python train.py --n_layer=13 --d_model=160 --n_head=5 --n_kv_head=5 --head_dim=32 --d_mlp=640 --vocab_size=8192 --activation="tanh_gelu" --norm="layernorm" --norm_place="pre" --norm_eps=1e-05 --positions="learned+rope" --rope_base=10000.0 --rope_fraction=0.25 --qk_norm=false --attn_scale=0.177 --bias="none" --tie_embeddings=false --parallel_block=true --init="orth" --init_std_qkv=0.0475 --init_std_o=0.0 --init_std_up=0.0475 --init_std_down=0.0 --optimizer="adam_variant" --lr=0.00223 --lr_mult_o=1.42 --beta1=0.9 --beta2=0.98 --lr_head=0.0103 --warmup_steps=291 --schedule="wsd" --decay_fraction=0.643 --decay_shape="square" --final_lr_fraction=0.0 --batch_tokens=32768 --seq_len=256 --doc_mask=false --train_tokens=202300000 --steps=6174 --dataset="wikipedia_en"
MLP neurons of a small language model. Each row is named by its layer, matrix (up: input weights) and neuron, and shows model dimensions 32-127. Each number is 128 + 24 x the weight over its row's rms, rounded and kept within 0 to 255.
After each neuron's rows, "fires after" lists the tokens most often just before its 100 highest values on Wikipedia text that the model never trained on. A number after a token or word is its count.

L9.up201 [140 170 173 101 152 125 151 140 118 136 124 102 135 146 110 131  64 103 128 133  74  83 119  99 137 144 137 117 157 139 102 105 126 198 119 155 147 110 149 127 128 145 150 171 146 105 133 108 127 161 152 160 175 125  89 122 125  99 149 127 125 140 133 157 107 117 108 128 123 120 116 116 103 156 159 150 116 139 149 105 157 125 124 127 156 125 166 151 126 137 101 155 105 118 109 149]
fires after: "." 26, " the" 13, ":" 7, "–" 7, " In" 5

L9.up405 [143 137 145 148 145 117 140 142 171 130 196 123 176 147 147  89 132 127 130 134 143 177 147  98 112 146  93 166 138 156 137 137 108 151 146 137 140 134 122 131 112 136 134 190 161 137 147 136 115 131 127 102 106 159 127 113 128 130 140 144 120 172 116 152  92 134  92  97 126 132 154 108 140 167 170 165 128 128 175  86 141  62 128 126 157 126 127 117 115  84 121 146 107 134  98 133]
fires after: "\n" 14, " \"" 13, "-" 12, "/" 7, ":" 5, "." 4

L3.up438 [135 144 156 117 112 134  60 167 124 140 172 154 145 119 123 120  94  91 153 123  99 111 113 121 116 139 137 146 124 134 148 147 139 159  84 133 161 107 163  84 159 129 120 171 122 124 119 121 116 135  90 145 144 127 149 125 103 130 170 169 137 104 158 123  92 142 119 142 124 130  74 123 124 157 172 109 118 164 103 163 111 136  96 131 110 143 163  94 107 171 130 122 147 128 118 145]
fires after: "." 50

L8.up473 [133 112 155 149 139 150 111  88 118 102 162  96 114 118 159 137 135  86 161 121 114 145 146 122 115 106 148 141 111 116 135 137 149 131 115 147 131 170 138 122 103 112 154 145 164 123 144 119 144 124 119  70 181 163 123 138 129 123 178  96 169 118 111 123 101 144 167  98 133 130 138  94 123 105 111 155  73 115 189 185  89 117  94 124 142  84 153 189 139 134 137 141 100 153 125 166]
fires after: " the" 53, " a" 13

L8.up364 [131 147 130 142 131 159 102 129 111 137 152 116 100 131 163 109  88 111  68 136 115 131 150 141  87 131 168 107 111  89 120 129 135 168 106 108 169  99 170 131 107 139 142 141 149 122 128 140 147 105  93 146 163 177 154 130 164 129 165 141 149  99  99 103 127 131 132 134 178 108 145 100 133 140 116 156 101 144 127 154 157 107 136 104 124 144 143 155 101 116 121 155 122 155  98 157]
fires after: " the" 40, " a" 23

L4.up346 [119 137 150 133 132 125  96  87 113 115 133 136  71 118 129  98  95 129 145 160 129 133 126 109 111 139 135 152 142 151  90 181 159 132 100 146 152 144 145 117 114 123 165 155 115 104 166 177  79 137  92  83 118 171 142  96 147 102 167 138 137 103 170 129 124 114  98 121  97  86 152 102 143 106 106 109 116 104 117 126 141 123 129 131 145 145 143 127 116 152 116 141 110 147 108 112]
fires after: "." 45, "\n\n" 10, "," 5, " is" 5, " However" 5

L8.up303 [159 158 141  97 134 114 145 136 151  94  97 145 130 137 164 157 138 131 163  84 134 141 168 187  78 120 148 134  92 161 129 118  95 114 125 106  75 115 119 119 141 123 133 190  98 111 168 141 130  89  98 128 182 135 121 128 143 179 152 138  92 109 172 128 113 112  76 108 127 134 115  82 133  95 116 108 105 117 159 137 128 146 133  96 127 153 120 148 148 102 129 162 136 149 126 138]
fires after: "," 69, " |" 4

L10.up9 [129 158 125 127 165  91 162 150 121 131 110 104 117 147 141 169 132 159 139 172 100 105 136  97 141 158 136 122 131 141  93 122 160 154 126 129 143 137 145 128 134 112 125 158 129  77 155 124 148  94 112 156 137 126 102 116 183 107 125 126 150 102 147 156 134 134  93 162 161 128 136 100 138  87 123 119 142 155 113  77 170  87 134 137  90 156 104 144 161 132 111 156 148 151 100 102]
fires after: "," 36, "=" 9, " are" 4, " =" 4, " by" 4, " and" 4

L3.up30 [115 138 145 149 107 128 120 162 146 119 140 112 141 130 146 149 113 158  70 159 150  95 128 108 122 117 109 111 146 130 141 137 182 188 137 131 151 106 115 100  80 134 133 146 147  99 113 144 138 130  95 141 125 166  72 117 118 149 175 150  91 140 133 142 131 112 165  95 118  98 111  90 111 119 113 156 132 157 143 142 134 128 104 119 159 143 111 128 129  89 108 144 117 140  93 142]
fires after: "." 64, " in" 6

L8.up7 [129 167 133  93 154 124 125 149 137  79 125 142 108 142 125 134 114 120 132 131 151 174 114 192 107 120 132 157 113 137 155 127 128  98 106 133  67 135  98 120 103 112 167 124 100 148 164 173 125 152  89 118 144 140 130 109 165 154 150 144 128 137 126 110  96 148  82 144 153 106 142  85 127  96 130 124  95 107 168 183 104 130 164  88 130 126 119 108 127 100 121 163 100 155  84 156]
fires after: "-" 41, "|" 23, " |" 14

L9.up515 [139 129 142 127 153 138 150 109 129 105  86 120 139 132 146 150 130 103  59 118 128 124 172 130 128 106 134 133 138 153 140 129 107 146 157 148 131 139 134 125 133  93 107 112 121 147 151 142 128 142 140 103 147 119 138 129 142 185 119  86 116 146 175 127 123 146 135 143 138 135 130 120 144 123 168 150 140 135 147 156 123 108 133 117  99 142  82 148 115 133 105 167 107 139 101  90]
fires after: " on" 29, " in" 20, "|" 11, "On" 8, "=" 7, " |" 4

L6.up452 [146 139 166  97 124 140 121 148 112  95 149 108  99 114 119 175 120  79  59 125 135  95 174 128 118  83 139 139 114 111 107 126 145 121 123 121 156 110  83 155 140  77 119 165 125 117 148 104 137 159 124  83 137 129 137 150 136 138 110  94 175 162 125  74 125 121 146 115 159 147 101  84 133 102 167 131  94 137 155 117 117 136 123 135 107 148 141 149 156  95 156 158 183 124 126 161]
fires after: " the" 67, " The" 10, " |" 9

L10.up498 [122 153 186 118 100 165 150 138 155  91 129 130 107 140  78 174 131 162 131 109 164 124 139 141  84 141 114 137 109 107 165 119 131 120  98 124 114 122 147 121 108  89 139 129  92  97 113 129 119 149  81 149 129 138 119 134 130 128 135 139 121 146 122 109 121 138  67 181 134  70 151  69 100 115 148 140 119 116 177 125 149 117 163 111 141 125 114 132 125 131 111 128 139 143 111 150]
fires after: "-" 69, "|" 16

L6.up176 [119 148 153 126 141 133 101 124 132 120 209 120 106 117 166 132  85  87 114 167 108 106 126 139 142 118 129 103 109  97 107 155 100 119 109 111 122 126 119 108 117 166 141 118 153 133 135 103 154 137 144 128 155 173 179 123 153 140 128 143 151 103 131  93 137 132 117 113 103 108 106  87 147  92 129 149 121 125 135 152 158 131 117 104 136 188 106 130 105  98 117 128 144 128 122 180]
fires after: " the" 79

L10.up98 [155 133 122 120 133 135 122 127 124 107 183 100  95 136 179 153  90  83  98 155 118 136 152 128  91 119 148 140 105  59 138 143 170 118 117 112 178 131 147 160 122 132 147 145 163  93 126 163 112 116  85 118 166 142 123  84 152 158 174 111 129  98 122 140 179 146 142 111  87 156 150  68 170  94 110 160 104 128 141 170  97 154  96 112 138 117 153 142 150 141 144 163 134 165 123 142]
fires after: " a" 34, " the" 17, " an" 7, " first" 4

L4.up55 [136 184 134 151 132  94 140 138 168 158 122  76 159 127 124 127 125 112  76  73 173 114 149 102 138 125  96 149 117 130 100 126 156 140 126 123 143 119 123 107 182 149 108 129 130 125 149 132  99 143 113  95 129 147  92 144 159 125 126  74 160 120 117 120 161 112 114 144 121 104 103 110 106 120 142 121 107 161 130 137 156 145 156 100 134 133 132 170 149 121 127 122  80 160 106 128]
fires after: " the" 24, "The" 12, "'" 9, "," 7, " The" 5

L3.up400 [130 140 122 121 125 149 110 162 163  78 141 143 114 147 121 144 101 114 149 121 131 130 139 109  81 135 137 117 104  90 144 139 149 140 151 121 151 124 109 126 148 114 124 157 153 134 129 183 130  71  93 132 109 153 122 123 146 136 153 152 126 129  87 164 119 126 134 107 119 148 104 124 135 137 138 129 121 134 135 140 153 107 108 111 159 142 121 104 106 110 146 101 139 107 132 131]
fires after: "." 51, " pla" 4, " l" 4

L8.up514 [133 124 145 130 104 144 136 156 165  96 110 103 101 157 171  84  98 137 164 118 113 184 147 117 103 125 113 158 127 119 123 147 154 129 123 143 172 118 133 166  84  96 166 123 122 164 134 125  93  81 113 160  97 159 108 152 102 134 109 161 171 140 106 130  87 121 149 115 104 147 106 123 118 138 169 117 126 131 107 143  76 147  89 180 146 115 109 143 139 131 110 125 138 174  97 140]
fires after: " |" 57, "|" 9, " un" 5, "." 5

L6.up227 [134 133 165 122 141 109 166 152 163 132 156 105  88 158 109 144 113  91  82 153 157  99 131 138  98  99 109 118 128 138 168 141 157 147  77 165 147 114 102  87 101 153 130 136 111 127 133 122  97 132 107  97 177 136 160 163 120 140 133  75 129  94 130 145 132 130  98 140 167 129 130 108 123  92 150 135 108 125 149 139 115 138 142  82 124 153  98 144 136 166 119 136 139 170 110 123]
fires after: " on" 41, "On" 9, " the" 5

L9.up433 [122 144 153 142 121 105 133 169 178  86 124 114  99 114 173 147 114  82 129 103 127 104 127  91  89 110 137 150 132  87 122 158 153 106 124 129 118  95  85 118 111 116 155 119 149 135 155 132 122  94 104 155 155  95 148  80 137 145 185 135 199 142 123 120 157 101 154 136 144 144 108 112 105 101 152 126  90 144 144 146 100 109 115 119 168 130 125 123 118 162 114 122 168 123 114 115]
fires after: " the" 41, " a" 19, " The" 6, " |" 4

L9.up376 [143 147 146 131 137 134  77 137 167 106 125 145  88 153 149 163  85 102 148 160 140 153 136  99  77 124  99 111 116 136 115 105 154 133 137 158 163  69 116 115 120 103 123 143 132 150 122 162 106 125 109 142 127 108 123 145 137 163 116 126 109 176 110  87 145 131 136 120 174 115 113  87 102 132 145 175 148 143 158 122 196 155  75  97 163 141 121 151 128 100 115 112 138 129 137 137]
fires after: " a" 22, " the" 12, " to" 8, " and" 7, "," 4, " for" 4

L9.up65 [141 162 130  79 139 133 145 150 145 129 137 153  79 145 129 120 101 135 153 107 132 141 153 143  99 137 131 214 131 139 107 126 141 142 156 146 128 111 101 126 107  83 157 143 134 130 160 145 113 137 106 160 129 154 149 101 151 127 122 160 136 164 177 117 149 135  88 165 161 151 111 104 114 101 120 152 150 119 166 145 128  86 115 137 121 140 106 130 159 110 150  87 154 148 108 128]
fires after: " |" 64, "|" 33

L8.up579 [120 124 137 106 156 133 116 115  91 147 121  99 121 147 194 197 115  90  99 108 138 113 105 150 131  91 130 126 116 129 118 143 171 131 120 138 156 124 171 130 140 135 122 139  83  97 159 174 112 132 158 142 149 113  93 128 138 110 116 115 185  96 132 119 150 135 109 154 153  90 107  92 113 115 137 158 142 107 130 126 137 129 110  88  94 142  84 102 137 126 107 155 169 125 124 172]
fires after: "," 32, " in" 17, " of" 9, " and" 5, " the" 4, " on" 4

L6.up133 [112 161 144 121 111 130 139 153 139 111 153  98 120 103 141 161  89 106 132 130 137 109 142  44 131 136 167 152  96 109 137 143 125 116 109 137 149 145 120 116 142 112 125 135 140 103 151 148 148 135 131  92 117 155 123 145 164 144 113 106 172 173 124  97 144 105 135 121 182 117 118  84 109  96 126 140 144 144 130  97 153 163 116 105 138 142 131 150 128 151 103 110 131 111 129 126]
fires after: " the" 84

L6.up335 [120 154 116 107 121 158  89 151 113 113 153  83 142 151 111 136 101 122 124 123 130  85 108  86 137 120 137 158  90  84 144 138  82 153 135 112 105 116 139  85 188 126 168 170 119 104 156 134 113 144 103 132 106 142 151 102 132 126 114 178 108 161 144 119 115 118 132 160 113 107 139 142 118 140 157 148 152 147 120 101 118 102  65 123 150 134 130 181 101 143 117 127 113 102 140 144]
fires after: "," 27, "." 22, " at" 7, "ils" 4

L8.up489 [ 98 115 148  97 132 132 154 126 114 105  99  98 146 135 157 167 110 114  72  94 136 132 136 109 132  84 111 120 162 101  86 196 142 136 152 138 142 143 105 112 161  90 137 125  87 106 129 118 146 144 126 145 122 159 121 116 149 104 156  79 162 139 140 102 136 145 131 147 135 129 135 170 142  96 172 101 102 132 145 128 142 142 109 123 120 131 128 140 145 149 110 126 177 134 110 107]
fires after: " on" 22, "On" 11, " to" 11, ":" 9, " On" 6, " July" 6

L6.up126 [112 132 146 134 113 131 103 118 117  86 165  94 101 116 102 128  40 127 141 120 112 130 110 117 103 117 118 154 135 139  98 135 130 121 106 138 134 114 113  92 150 111 161 121  98 117 154 136 136 114 127 169 200 178 146  73 134 125 160 162 140 131 158 124 126 100 134 115 148  98 134  94 149 146 169 128 156  92  91 156 136 119 113 133 122 151 123 151 147 125  71 140 113  91 137 121]
fires after: "." 44, "\n\n" 8, "," 4, " |" 4

L6.up93 [157 144 145 119 153 141 153  93 131 101 124 118 124 101 164  94  82 129  92 132 162 171 113 107 131 150 151 144 105 120 137 154 151 137  82 120 142  99  94  94  89 121 175 137 125 156 160 129 110 119 143 110 116 188 186 121 182 164 154 114 113 169 148  87 130  97 139 136 159 147 105  98 105 145 133 119 142 126 126 108 116 103 103 111 148 132 118 109 156 139  97 109 117 144 103 132]
fires after: " on" 18, " the" 16, " Pur" 14, " a" 4, " ca" 4, " ro" 4